config.toml
n_layer = 9
d_model = 192
n_head = 6
n_kv_head = 6
head_dim = 64
d_mlp = 512
vocab_size = 6842
activation = "swiglu"
norm = "rmsnorm"
norm_place = "pre"
norm_eps = 1e-05
positions = "learned+rope"
rope_base = 10000.0
rope_fraction = 0.25
qk_norm = false
attn_scale = 0.125
bias = "none"
tie_embeddings = false
parallel_block = false
init = "uniform"
init_std_qkv = 0.0463
init_std_o = 0.0575
init_std_up = 0.0662
init_std_down = 0.0662
optimizer = "muon_variant"
lr = 0.00642
lr_mult_qkv = 0.7
beta1 = 0.95
lr_head = 0.00981
grad_clip = 1.0
warmup_steps = 200
schedule = "wsd"
decay_fraction = 1.0
decay_shape = "sqrt"
final_lr_fraction = 0.0
batch_tokens = 32768
seq_len = 128
doc_mask = true
train_tokens = 186900000
steps = 5704
dataset = "wikipedia_en"
MLP neurons of a small language model. Each row is named by its layer, matrix (gate and up: input weights) and neuron, and shows model dimensions 80-175. Each number is 500 + 25 x the weight over its row's rms, rounded and kept within 0 to 999. Numbers have three digits each. A neuron's up and down rows have the sign that makes its largest values positive.
A block is one neuron, or neurons of one layer that tend to fire together. After each block is what it responds to, as a language model described it from the Wikipedia text at the highest values.

L2.gate0:455484491530491489488518517485546519500454478477545537488497490536468465503488504529531513541529487471501459538467517542514465496503486492499495513478469492520477531523463489517487516516472540488516536485537511471502485530552497493498508493481470505524465477498543494514505530476487524516
L2.up0:500499517507491519490530474497509493498509483508518531540497498495486541483531473456525490485491481464477456519486495519514508481456521513471511448480526503442465521491474494491489536513491492465487495490531542496522473523502472465496494517502492516507513477463528483475516555521520510515
Responds to: Wiki markup boundaries: === subsection openers right after a table ends (e.g. === Pitching ===, === District 8 ===), plus line breaks between table rows.

L5.gate29:526511489462514503507521489508530521470452537546495519519532488513463485490499518504543509502521504473535529499510505481464523514509516478441462516486461498466499538470481482473484511508546470502513518514485525545526537466465486515481507474507503530519490496466463534510501501450489436509
L5.up29:496473528496521504423498506460528472468538526527510510529510513484481488509497495523462475498526471481499520520491499481493507518498498489531502481441448543502485510517477489487427503528470498494508492477494489491468469522534519479495499494473456505487503505551491497491532516492503548482
L5.gate51:520528509518522537465503512496508469507532544489481536535496523554525475521490503493475495450489465513478471501486493477508506501508534532439497542488477527480527523538502522453532494510482494525529468439511520500509485516491502469501462481530507485501525486465460480487500486459516486541
L5.up51:519505455525492490510497505485519487526490489534474500497475545487480497468467516491506457480464453461481464474498482523456493466474489489528524510519482517485515516447449473475493458514504520531478442514518495515505493506512534531512513481513528521494499523503501495467490502492471470511
L5.gate102:470495480511500459480533514541499470491482521538485504509496508505517510539485488493536517508507545475535520509491466465472534469506533502495503509518538561527542501495477545475483496461498501450508499498479505534482475511524437473507524488461466497490482503506496500529512497468505461477
L5.up102:497470501520507540507551512506503527461487494536491489511478515526481531499491526508502516534463505450516483463558550505494476505510519502518513457471491530507521532438483513466494479529544505485494526504450538514500484527468509492484472487475472483474477545489485474507502515465484493522
L5.gate230:532495492498483461481505539472503497488454466514464494497532555513522509496505488472504476490477535458548490485515479516478457483518530479507483494524485580508512523475482523489481487487486521496545462503468498550454480506477539499518485518536504488525516506474496474453556481452499484543
L5.up230:529505481536525505514555478530501528501550502526475478515479478493514528518467540488475539462487475497482544521469479510470490502512476510507540495475555503564512508521508498491496519548485491479464506520539524513450494513491518548519466469482465529438528528550530524466493506452504482463
Responds to: Final pieces of personal first names, or initials and periods, just before a surname in lists and tables, as in Jos-h Zuckerman, Stev-en Bernstein, A.G. Barr.

L4.gate2:485495498453497504523518472519477491464505510532467556507542506455504484496530431545503511479526453508513478492515476517507427527490480519513495468537477490491471514486499491484503499483539523475489503511543503460489510528501481506507481464519478491488527497495495515511522545517510500523
L4.up2:501493497449482467557531480482516479516493471536513513536533473457526512491461508463474501457499550518515478451479510513481477468472460534480496466537503455490432538519504498494511470501523524532493534484513505494449531496498496476531444506482535477554523511514503492486515485492517460506
L4.gate21:489470522549503466472508515536489525478469497524517507512483494525487469490488503509486483538486513472426491494493443458484508491494445493499518500517465517530517521498485547501500530503489510491537468525490519493522495469519490505510442463500475507486516475492520476527483500489494455548
L4.up21:491461522486462531530500515486470466490513472486517463498512480518485500485510498518546476513508452502535517477468483510500482503486488482481510548499498451477519506514499516479542486476477549502493504500474533507469544485512492517492519503548512509470511560503482525487511483543501501525
L4.gate57:505512474550490526489498566467509487448530454519443522494456527486444463485496442513464522495497463517477519500552503521473486522536487507515476560496488484505462544526481476486500507526509510536493493487495527470500479501530492494525540491539483488495512503518522520510515507478484519513
L4.up57:508475472502544507502492512491489507513532451517509471492479525494518433497512476553494502530507500511484511473519484486483498517562510459494514529484491452463450520490533525465509509517494514508500472505511481476502543498548421510508504507509476471499524485518485501504517542478524463507
L4.gate75:494490504489514473507498472489514482454518506536515502489535533486515491490490525484511520478477517465523539470512499499467499507480485515455504554473510505474424535507520463478505464518500490537538524448475548514488532498494509472485465498502520509530511514469528532507479500486507476514
L4.up75:504500488511468507490457454498488532485483504513484503461565527491468525525535487480451516496483502492534480476457497499525475430515490547510517457486461522520489518522479472461512452508469485516551492450501516500525493518499460506488504536524493484470505495472532452497462499471492522518
L4.gate107:533498490488487494469495464516481517543481485513514512502471488503529509491530493509517510482456457548510501510496454481491496476505472471505461490479513468511531487470456555505466505483490469480453528510519495502470522498490519509465512540456525497503519499461510480460528530477450491479
L4.up107:531539476526491472481505454534474487508536522537519448477498512519445523477479462507511483529500460520480501513487481529480479489493480498480505505504508478471454481453509497495502470432497525494495508448551521464543493484445505480513478519538470524517468519511498498483507503477514462529
L4.gate136:512524497460513469482511517527501495462488478530487507500486474486493498525505478497471533496525523495491459493488471483482533507541498539478458469506518480492501481481506544499496521451497491502514540536468458518487491499514500513515563507543483497487493531488528489501504503513504484506
L4.up136:489516498469473498493460516515501534463490510513534481471510493486489484466512477531487508513504474490523511473530473483512462453508517534505470507486490490470543518509475512510555533509495444485477493519525515526525500563504479514482505541493496535482509492498473494514458459506467531513
L4.gate138:512530460499500493453541533467524521518475480508528519519514472507470465505474526542497509507511543490456503501524531453464487508502483510492507520550512495499532522523458480484528513521531495452473484534547485485511491469488501517518524514541487475448537496456499491467494518485522449515
L4.up138:474479500515483512456485462530444533459493497508487519495504516506512521491509471494503506503522471527545475523467483502489508500494521510525545503522430452489535473495524508530508512514478563492473459502529503480537505482516514509509501476518496466478462497504468519496480445520475512547
L4.gate174:480484462520506512556479459462491517541540499524547533468481477492505505501523510560469507478535479505494474478513461516471495534526445489463522505529472487526467475495488533536536497475470502473507478487483517496516539481564503545530479470497502492474506510506514522495491474550493527526
L4.up174:464502497512472499501478457486497522499521492487485532466501447503540502504488515512486525528488489493525487488462484515506480485484502541475464498532493463517499544461512517482536504522466476480484454501473467490505476465454520505483513489497513497505505515495500492514488483515521480486
L4.gate206:502518521487525482471515469514494481535497493528498521458504495523530521476485512512477515525492472477533477487505498457455487514509498508514500462539530484489516514490553507450454492502516503518474509515532545567508507499500532514492539531502527495546506505464506536490522513475500474491
L4.up206:528537512488464491466489485518486506470515475469480538495504439508467502530526515506445462571481472520472466472495486492486502508455484445473507534497469527499504513490499498531468504489484514493522499510477511537465485502509486526495496493486522525494452523521469451499537482510510527509
L4.gate217:454524516507504497485491450543496507482510514484493504479512482527468520512500535532463486502481515517552483485538488491470461496482520509510551503531472519499479466550517519487501513474506502505499505498538499487464520530553481471467517559479514516499499489499526478523502495467507494482
L4.up217:505529491482522491487500483517499457511503506529539505532514470492521556498511478483517530548524515516491517524478474465482489513497490500524522551457505483478538489511542514520469559489471475515509464532516545496471456461496495504491493490540468462469502485470502519513544482502481514526
L4.gate249:445494473486466478465467449562516491499477502516482521460491491466549534493515473496485527539518511499514536421489483478504507468521483477511501503527457461523535499502501525496509467461455500474556521496519471514532506473472510492521490524511512511543530529486502480480537537536505490513
L4.up249:425493485470520495446536482475512490514505526494534530496518498515531504510488513475458478523542513487504486479493481518554448511492486551503498529505456425481490489479470517501505491471530467520529511478502504543549525478519491500483525495514476506501498472480508532509486474476482487454
L4.gate424:539503519463506479495524489535451500464505506522529517471498489516465465481493465504493515527535482505519514462491519512475482515541466536538496515500444485479513501538506484531509478506455497525475470473505520440474479461500517498469462503524479512509516516513497531501466476477493493494
L4.up424:452524481499482520496454439507523502520509526516514480463517473449544499526482504502472501485497495503509520510496500497514533458465511468524467500454454528504507491461470460502497505513479496526529472476484535532518493494502496523490528502484494479525505479524505541518494511526484481549
L4.gate441:542532526494505460489486445515492491466502542494469498512455516503486491475487461476485521549528497467512479484531517560473505506518500517496483503478453467477469530510446472507542489505473492476529479532550486487478497490455518530466535565503515510450500494488540505482466466516480495524
L4.up441:516470490507520507518497466474477511478467544551481536478522475484530526526525496478533486512533499498470519490494487499514547505491567443508440520506477501470501524528489481513491473470508491530508513515490502450505479525502510558477508520539533483568525518504520506458519474517476505543
L4.gate470:471485479494537466505489499540463481490514492484498475485482512508546525525464523477508477478538523446532506474471477500486510468576505504459482500537496487510485513501487509501505483459519517491513585486519529553457501531484512501507506507476516495516528499488476517508519483512505495479
L4.up470:436489481532498501533513491490502509477499488512482523547514521482498509443491517504489504565481484506513439470455500505510483528508509499476487458499534502504483522477514486464535503552526540497485518484490508529483515468496537497504507511503492486523474500471464467504534493460502497494
L4.gate478:505483486479518481480490453505530444452505555469493509508485511485505533507501486459496542499523492482509499531523519482531461474494524515513504538510496481477497487469506469488460476496493477520498521495510527472495535484519496527537450498510493521453504573504485448505515485497529486533
L4.up478:491515545460505506509513474466519481501486523486513499434474502465519513487495513516505521510500503494517472473502513506500475504484493520542558533552555483517479515533506498470486515516496475525477524540492480490507539504521480508512499519511489538498461530509480497508500451475491504491
L4.gate491:493516531522503521486499500483507517511495517527511518522455530520526482467495502510495444480512519509478500488517523502547421451493511520532489484495498521505505496504508483486459513495458508504496485514477550504510512507512471521525498508572470443485468497521499495500482487511524506504
L4.up491:514480458467529489481480510509442489495488478497486462500460548469494462522528496494496481450520482490508492501511506494514489509468538510527490483480520519469493545499518512483443497503547520511520523531462522476532458509510516528527536477534521506480460504476511502506548484501475506462
Responds to: Closing pipe or line break at the end of a wiki table's header row, before the |---| separator, e.g. "| Notes |", "| Votes | % |".

L4.gate5:478520502486511496485471469477461523477488507525495514538453546463476476497481501482492526543506440489518466483540526526533486467524460558459486478515484503524464505486463477488509518504497530513492467513499512473507488501534500490541484512502519469485491487544475503520491521513503508527
L4.up5:473476510477501543492514530479508494524458528510529513476506457494499511484484501512482537480500463546524524522500514512558488481478512485501461457488533441505469515494529480460487459527539504516527509502471505480507478510483497497514484476527516471506488546481463472502493494535527465478
L4.gate25:487514482487509523549522523450498512464516475527474492517519535464469506504517505479504491532471524528515539506556507469504475542518506478487548459503511482515501524511519480448519502470513471429513522478472494477494526490446498501489526512532499501492488460507476481482530500540508517465
L4.up25:494521489512466561498507493494497458486507541534484505519513475486490500479535497506489538484505461506477539522510501466544549515484496513514511500494540492474512481497503511495522473485470514491550489536493456445518516512456503506499511514501478473475502480488545538542484543501480494498
L4.gate26:539509521520469496543522504459499503515528486523527487489552517459519479548466459475515516503505428492494514498504511540493492492526533484530507489475529504451512475483475474510509509467478509481496493492480459526519473489457503472499515425469467501483514473475530494523469516463510494474
L4.up26:561525508504492477485514541471506500512493471510551447524501505526510490480487493463500560494470516501466496469539529501514494477456491514522501509525516460523526487521502515453463496494517495497479536532499465508500489480513483524532493555527457521460490540495465485505544506507503480499
L4.gate37:488541480478435515480546497478493461450498551473559514529494511529494484490496488474482517514492502474454495520527505522505489465507476502511482475483491484493460538492513491514522504509541519489486513506484543499506502497551490524529528534517456470501527496448521531532507551496508510530
L4.up37:529518497503486511492538491514493481512524533468521483517477510519507476491553508524506475491498457500495498523528499523462510526449478531480482487516496520496504527513504517522465493502517492503491485517516524507470502554463523528520518560490469501527503491483548487501518523508461506491
L4.gate86:503522481462533501522533502475508495535521501515515496472508529501493521469535502489508526487471467533505532472531491510493566498491478524474526477545499519502487510548479506460553477495511479512495541522449503477421531474484549468487483542455519560510470500526541536467486487537502458486
L4.up86:502517480482466484510544529485478520509497501489509495532506513523474502535519520492558494519479495475516517521492531463509515487544492464514462494508458516492491540511536532510488472482486512503509525450495486533477504505499532513505460512480554501498511478537501544487502521561510511483
L4.gate110:496508491480512528467477482530510494469523517488526444497495472450458526504489548459496524505530490513442494519534521492511545458492461529528507474534492500503512479461482472474505462520520539547507478491524496499460487505490499499479511544484501517481505493551494515478504502490524484519
L4.up110:504505470528504485467498505508492539484510526466524503501495474488472473481512520541543520491473489502463462490498487493532504460479505509491481555493496519525505512502547471500541519539521540538504512495483543516566419544544503507509532465541498478507460488475476527517493470555519505491
L4.gate127:505572475530525485550525496504477549484513458538542440556477534531509514466513459489509528502483480497504507513540511511466512502519511518503523492475512521521538455479552516491506461464512495455475501502498499512549495492527488508500465497509497521476494491482503511518518505509499482484
L4.up127:472472513495504471480526472479507531475533495504521447515470512498507504524498514468489523519474511485474541550511474535501488508520484499488497438510513483513494487531505528527522483492507543472556472512496456545479489498508509498481518563455521489527504548500518540504516486498525489491
L4.gate150:569532486492522465509511526482450515510518507462511524470489508513502514495467473568524502485499536512518495467432550511473508494502506455550456525503476466477474486490518507528479534504539504480506513537461462478494500522499496490500519503529500517509509472471458541482486556496539471513
L4.up150:492495544504548512498493470556489502521474498496514509484520490480448477512505481496483514464499509474486523532521498520490504493492513501473466518508520433479491489510534508512531497526511465503503494472493531544488455497512450533492475460472490454521492537480499515535517479496543479500
L4.gate158:497498486521515522493502536532493520488496543520536503541479479482492516497512509462472519564532517505504500470532522494553490540520471512471523482537492472462515458479511527468496561522514526530522539467504459484488494521435527481492519465483534508496506493515488512507530484498486466505
L4.up158:524486509489504476524527537467500498485491511506506497529501522497477555520451499540527549566505511497504507434507518514523531528514510504496508489512498483517495481522507499496497511510482477505520471459494524505465465509481540532483475480517514528522540495511470500471474523531424521486
L4.gate207:534490504487515468529504488479500516526483539463506513516515485530454485488511523532489549523524520491538486501472492460480475518503468504526505486516512506545512523550534477494492484515480498540471520491535498482491511499510537475529500502530515482463490462524474511508521540561500465504
L4.up207:520504496467495504486548483515523473482536517490493505455496519477428525544473503475521500462462507489499506511502475487502483455473544486504462502515482470494490486490506507451538527502469515510461503489488514487490487568508510538526496496474489508478560474451548538519500526508499497490
L4.gate288:546455462476516490511501495465524537473499510496502468467508492510502548494516538514490493487517529491502476480512507556497534506513446525543499502501488514516532476479538495471485505525495492488468506480513508463500511502465485508530527512500500501489510476493515522504532511486500522492
L4.up288:539438484475497497475494500518523511440494513497520466485517523496525554471495530502505514520519526519542486480521543521459500479527488514532483489515464503513495523497549492509493496520508484497464522531490496485504476497469462518504510499488495469485496468505530517506505519490518494490
L4.gate300:466496509521511484499535496511477542506516513502527451513472495494537478520471516537493453454493454506475514470532498505499475482494481502500486503501468504510513529518542458465478499522506477508468511524480500538469504507512487443527499463477545505501533496514481519504523528498469540475
L4.up300:484471508519541505481503491473530492503529472529546476487525501481493523539474486523451537455506490465504477524441535543472518515466507508477488500483496495443510476525507532562543517511491471534491513469522519479497508477524477537509502525495472505461531505479530490504518521514462481496
L4.gate349:509512490498486484481497553499505510494498495468513466498503519451444509510478501513515546491531515523477524502471534497481524471495504465523487438497497522530490452528509478515498490463466510539473519484462544482499478517473502483487549459520474476466561463459504520523499525537494539516
L4.up349:497526494516512472490508507541501507522571514492498496536558519531497508489481549516526497471513503522464484493470527493492494497494499476511565516515469510501477500523489465479511449465484528515513488524506464507489513529476540507547514487527493515492477446457531536460484539512466501530
L4.gate464:503514476466504500519474475519490493530544508504486544534483456496482550480486508480514515501454522454512527506551559472535496513529512549512537520502517517481510501520513516480498518489454493513489476491496525473473520510498524507497501501516537477477479461471498524519533523494473512522
L4.up464:541507468454445499519461517482559469493526538497477534525497501517472489476512484480481490495508532475467531479507523500492491519517472495528527465499487458488514457480522478464519486472479511499485503535451524430537493474451465490503501515526481529538507540493507507493497530506473537464
L4.gate479:514529526529499506500498507484461510531518485537479520511521534498464515513483489493507480471521486503493473511493521488477500467470508532510454516508519531498505451525458440511490453500480487519500462495480521477486520556432537498488548433456485531476467521486543514517498485499466507506
L4.up479:533438539483462492512506528506519502505496484503479502499549466478473510508513476497437491497459488484491484499493507481489512499493494509529527512520512511519515489513497508486491472525525468442533525438493494518509491522490511496474485491522505452448566497506485520536506516479489464467
L4.gate485:484485505504504504510512451520488479493473481493532491518560525550428510474535483477523506505482516494482528494480470512533493476543509520475503471571535515467523488514470474523486477496485493505464508465506507488495500532523519519509486506541494488451463444508479488549515547535494505490
L4.up485:483498489507504542511453493496471496469509530556540498492512483492466505470509495507474531460555527469491519453507489478489522475501491486475502490504479531538550462481514488523514518496482526499473491517478509535503497534480532523500540495518527497502525488455459474479488470524499457492
Responds to: Adverbs and adverb suffixes (-ly, -ically) right after is/was/has or mid-clause, e.g. commonly, poorly, often, also; sometimes header words like career.

L4.gate10:459508485505524485467522504538473483513504499465475468485533523480518505512526506491553506466474496482462498471494475466491521433478498423505479537515523487476506499543470494512453468526522517485492520508525511459475505496511519496518483526493503538504471520518559493476528470530485520514
L4.up10:493492497530525515531471490542475517516529467482509506545514507458522515498491487540572491494516466523464496497506509506533482511524526484518496523482479508492483459522521494526482500483507514561540497486503479497485513502507501540544512533465470505513549441519520485501546506507470484542
L4.gate11:492533491484517502520492516493487544512497523460460499520472501483522455480513499472506470450506545493513484512491515460509501501460474516514494534502470554497551515497509497481464517500502495505524512460446485476531502501450521492529503501529510507492493519494519510534492501523542557514
L4.up11:506483476525506502529509470432516504460498521462473507527498511458508549494500509522450504491515525524463487548515520499485498471501519494540513499512522517524510508496517544472442500542571502513494517523507551470517473491490509486490498522486516519521501509518491463507472485519490544470
L4.gate27:540491550488474480527470491531527487531446447490455523557516474515476442515468505488547535496503485514481523473488477490494481503515520473464501489456538514457501498497513501463521497495555505515475445544482470471478515503516500493514524471542478512503526517490490525515511472496506523486
L4.up27:522507550559538524493505500471468490474511483522502527511475517463496471481475499461487507465464544514482476472490500503495485524512532487510540504493491488481481455517486492494473478563489516484469509494462479485477523514514444512516527484533482510476493482469505452546505489535490475527
L4.gate67:480504549493493442543458482474528490499481560498472478523510499494519535517560503517494449494474492514471477497496506529481491535477510496479505517472514502479488509506483552477472532532510479516520487467473496493487530520467465519531494493541486471521524542508520516465537515542516461534
L4.up67:518493503540515511510492504489526505440469508495495491484472516505549455521466499510520480521530523489503501446483542494496521551514512485488497488503526487527473550505501490485495546513472512500569497519456516485498555523482501487532467504547529519478556515458478517474525453540491485494
L4.gate92:496520499497511520487537490475499486487507508465448512521472516486532516536443473511491534538547515521485460539473527533558436526467490468471498526496467510522477548512501470470464515488449461518512481527518518487511517511519538463475521527516461543539469482496510486514507510494469498504
L4.up92:461519545503521523488457538520509487522460490507485524532450518467503471515455504452508513506532516439514509526516520475483442506512527452488521507473545465518478537479524470540474490520449446498506464500484520475470515511541541464527490523511489482522484523491502499528523508542466492511
L4.gate116:465484492539496484493491478492496501523468504522497499536476489505480511541518558531497500496470530479490467545528504477479500453484468485486503507468522496553495470490486467506509470490483486513474516453469480502533517534513480454542486492494447505513474526483528497529473480508530477562
L4.up116:520529484514484469497534432517516508483472511463484539504482459491507485536517543456544506521547509531526481502486503521505473545498491546528493532487507518502506516513473484473518529475494472554480495448482456508462478480453510484492510506500490488526456525498532521531500500506483518542
L4.gate119:535449484486528519502531492466438484532530548534485509470456481531503466548475507543472531498452474484499488513441464473544517511483524503539483467497472476494513479514458475454482485513490535515477504497462486469446515490514500501513527515460522465510533483503478507491479538496550512481
L4.up119:497486428527464492527482487503467543530537472485487506495481538503472506529492545495493516491494520498493471518488527464516493537527492518568516515510507515485483502514510513495479524525481545472508473496491531541469475460520506475500478476520502495473454529466511464523493520483463497440
L4.gate148:503517517473495533494485528467503497515473508538460512492467487503507467533433516478522522511526455469524497481503516532455514465492500536480522445518416532482498486531518469490462495542519510550498521505504481511472502493479524491470511504487475477471475494525490514480521484455498485501
L4.up148:489501546506480508479513481469481489473536493549499545540453547484517485520466502501494529498476507479507521529502457494463490553479504495525496560507501577478466472488468462502500451489534516521528479478499516524577483482494496482497502488489480508467492524500541527489523522490486502510
L4.gate194:538538458513493480523504522489518540532488494509472463502513539496471497465519483438484525529473521508546525466472528501525517479550498519508508507489449533487533506537519545508516480503505489509489516507463518552528507470464491530451484506532556514484501516528526478515483510521514499517
L4.up194:512523514491506505505530517493498548516488446506501554509465473491546482516509453486531470476491485499499524502493488541503521485518472497491477512471470497506496442477490477532486449535497459525461475544514507530521495508513495514474532478534514486542523443489519506508519465533493490498
L4.gate253:492525492533515565472493484478524501504486485497482510519451521502550543444535505496513470455506447534483521513493471502544507515513493493481472532502517543478482512494471446468528454522531528510514518486509549561492541499493506484498462537518478532470452505483472510511484541473501510548
L4.up253:471506509483538547480526509453513472502497523497538461492467511488541512458506496505533503467521452509464461530513512511501488510504491453514499509488524511503555503492484502489514495495491576529499521501542521519477506490480507520509497526519503532479489535499463485455478523472462506483
L4.gate261:461514511473521496481553522532499508466527517490508518495479489506489512466489514528504452489512480500468468500522466461506537516479478496501498475491555504490509542487522516484454495522491473511514448504506514496449519487515500481475542530496499456498477529534492529523482465527541491527
L4.up261:484505507535482483509514501477547475486473500483500464481529488500502517466527457493533521558503478478499528516507477520515476483493505539505521464500525530504478497506479479479477476484489514490544543466479466470489501477482506497499500524490490518541509503513511474479561519468524490513
L4.gate296:496482506511499477526513470499524528468552417520475474505458492521500477500491502489502501470477512506481536485492473459547498535531508486520481506521486478468526471515469524527447510528470494452513504499491483492495505507445534477517522498536498504497478493508502508500551469508477494557
L4.up296:491532516518514512494501480484486531530515478472468505523463505505469493508485495495499478555535493481537504506475488460554517505468487501511516477466505509510493507536543498486494469480533509539484485428471515515527485532511544541522501492475527510470491552556533470465506489522479516518
L4.gate319:519530520478513545535527540478531435487508499498454467473476511520458466500525488515461529523474521499499492475489561554526464452540509490525534527520504543491494498475487477505476508513498512511493499497499478464514496490516500526507489487533486495484496426505467488497543487461489465465
L4.up319:447529528469467502497503531499493438517506499507467544506536499543481483506480507488491489487486511510505523522498479488509477495537529466530513495505491530485502507520466493475550492508503553527517476550524487473493523542521517505520527572500477514483504513495504506497466515509476515516
L4.gate342:473555493528486503494507527551527472508507451462496509503512511526540520430460501510478535510503484469543480505477496526529504519526514484538460499469523509475513498501497482501458498541515532516534535464513540513469482508471547495472496480511526462513496496473516455530468499462530424483
L4.up342:507508472486452523515533499491476477502485479498484511471504502535504525464510467502536515476513480498440497524460494505499471485477485547531523524511513458439454498515479506501513511541516457494508510537507484467521490532547524484448544480526525442514491502504530514511467510486519471478
L4.gate440:520480520486519497516510505454475517491500471515454503532447491483492501544496462482513490497490504506508547503483480477521484467492538509546508472480495442472487502516499534553457468484482483514537531473520489476506487520521485479535464540510506463508499471534518481516474490507519456466
L4.up440:503477506483527532531548509497493534490447469538528508455475510489518491498479535460513472509488481528500519532530467518478479493486555522508484522521536482472470475488503499446503482486507549483507465499497547515472508489492486540522492505508458531512499554495519460519490530510520461507
L4.gate505:508511511532491498541451489523497548500497456523468519503532479470512502498490537508546489493551482514520508490518551516519479463477491477459526553479493535511507502515479495518509481535523512520481500525498499478527457502485550455479542480497552493506508496518510556539456432483518494476
L4.up505:513490501509549532485487494494522533510475498491510509537467489517528520505489493530519485516496520488520514511512451460520534490459498502478478556503525460492494532469500462503546472510493496522492518486481489502512475479492520494476474519500472489516503527469529511524481524483554510470
Responds to: Periods after single-letter initials in personal names (C. E. Toberman, John C. Young), plus inner word pieces of foreign names (Hussein, Jágr).

L2.gate421:550534525460534480517520515479477459489548536528492498482532506486505509509483495505466514487479456497508535494535488450568502464442490522527479511485539504555496476472553498499525469526500498496505500515514499512463525522479465481491514530503511502520470527537535545506524507502481508502
L2.up421:481491471470537497516476522464502495473510487516480480474510487560468494549498480522475539475524528524515490492481493476516514541447449498518516517514491488488476466509549516513474502494486494505516494504523500487470508479491472478537467489508515482497526515511496562510504536516513511520
Responds to: Tokens right after was, is, has, had, can or to, before the main verb: be, been, also, commonly, currently, not, adverb endings like -ully.

L5.gate5:520504461456501496489512510498455541486528465477481500500507516471505461530496502460542502496521526537522522480508501533448526487482510508522484514475487511504547480530545545480484521516514465515544456484508501502472457486502497530502534485473509464468478470518539513472498534545511529477
L5.up5:488496487492498534512501449489459462475526508511496490544489517469511473505499512510508491495546517543474509494562460509454535493486474480509543516479477511521511490531474506502527509557487495526485519521516478495480490490465534492527489476456521458475458513518533508490542516509502518496
L5.gate56:480477485473493457470448520469466509516454478464485538541511538476475502491456447486506537501525535498507505485483509489516475516458534537504521517465488484483475513507520474485527483509521537478501485515493488476486459482491501489439504490428482479462503496497490495547494517481488452515
L5.up56:499478541504511530471485501471501556541523498508466527475520463484522512509502493510477556493498520531509524500503551488504498524511508501492492499464487527500528524485438509518472507478509479522471481555467483499490503505502508490471478460505470487505484506422477503467475480527485498508
L5.gate345:491496521494553521505520492514509547526519447466454510509518512518479501514513512509493503479535536556520507475532492516524522510483473522483527494538500499508498525455535517494493556521523525494517529499505497491524511477532469504501517514536524479486512489507491490500540525509498480481
L5.up345:501496508456492458450519481534516559532529512515546521499489523475537493498549514522491482527487538493506490479500474455516501541508491496442460512517519497531466468503513530535486498477466511505508511550530519471503476485505481501477528514534507495455501542515487466484535494476494516474
L5.gate467:533459520460515452525471463490510532556492505493546549502533522492537486534470504537538524485497538534495537476515543493527499503528525567475526492498515504500467479491481541539506487523492475498527476525506486464463506495484456488486517538552513482478471475529488501513521512510517501521
L5.up467:470508490506496455508506531488482481565515507515531525552510492475484505503512483472491532489518518498467502555499479519541553531486497462484482459490480532484483537526546492485491533514499502493514503484498516548499513497531510520507516486488517474464502517494489520525522490525521493485
Responds to: Participles, adverbs and adjectives, or their word pieces, right after is/was/are/were, such as prepared, still, covered, established, eligible.

L2.gate103:507483508495471508498503519472486465535492515500488515543486532515550471510504499480544511491474497511485500528503520524483514509504536513522504501496569534497494478503508533473470485533503468499483489499475511479455486509475484514516465531485458524516520499499550460486497528476464475459
L2.up103:509497503520508519481498511502491498523520493525474515539477503464531502518501479473482452485518478497477488511516442517510470548444511472484480525503513542507488493483478499496492471521514501475530454517516475540466496474519511527486545485531500521521507517539494473453511532492445452452
Responds to: Periods after single-letter initials or abbreviations (C. P., Sr. M., O.S., et al.), plus mid-word fragments of foreign or split words (Sv-r-čina, P-ag-udian).

L5.gate68:525486477521525499478563507493477487481504529505527515457505488515509496456466548450499492513506452494511436447510520494521504494548483491530506492494491475499490467505475484514521523529522540496533481520527488535488504446530467522487479466522486503522511485491464483509443478463518522533
L5.up68:478515475532538505535483510465495510524504484474526552506563493527549519510480537489492529518515507465460476478478474476511492483520545523491526485510526465470515521506448478446491509508474516552526499491487512466462488502527475501493452536547503493523447498504483458467499487471453473511
L5.gate244:534496497496506454494483527527506518528489557510502491476504458490469531523465470457526509511532491480563491463507512500497483513521521500495490513487512443490470476500508495459498525474502532520526504498514524493485455467546451496446519509457470493494459504474518495492519461468464518496
L5.up244:496494513488554509485513466514503472544516502464476498522504472498499490534472518445521450480494529515518519482504516521525496499524462544547551519496490475509480464505523501465516508514514526515553498508522515465526503447485467500509492486484483528515526504465502482503455450502455534517
L5.gate366:545465471492522500447514501476522509510457496507491528522502504486508485511490507512507484534511495504500506512512490515475495482533508503510496554494541507491491532486512515475532511532434517497526538528508519501458543504484462522539482466475509516449446511473521455538502467520492492516
L5.up366:540492498457492503496503464520535498495543532466548490522476482508479513516543526477537520557517512518544522497466551509466497482496503516503512551490509490533472521523520509453533492488503528497537481476486518471461542512492450551499521497508535475485463518486528485523463510449494464484
L5.gate436:509460482508492491487523507449468474505463484558454467526490491484441466499561536465468541514487547520563523459479525545517502471519504520480490524458497508489498524496546533480523544493473500510487494506480509488543478522482496482478530517519459476450450539486497475525530479508514542493
L5.up436:503477449512513533482525526532547482526532450493508496506477502525463505512520528482512535453459537497519504489508523517525513493479526505502491500543512481474475495532502491515501491505499532509528487501484494484507484480488511480453517496530471501463538516477505535501491452493505491518
Responds to: Line breaks right after a wiki section heading (==Results==, ===Quarter-finals===), before a table or list begins, and some cells' pipe separators in sports tables.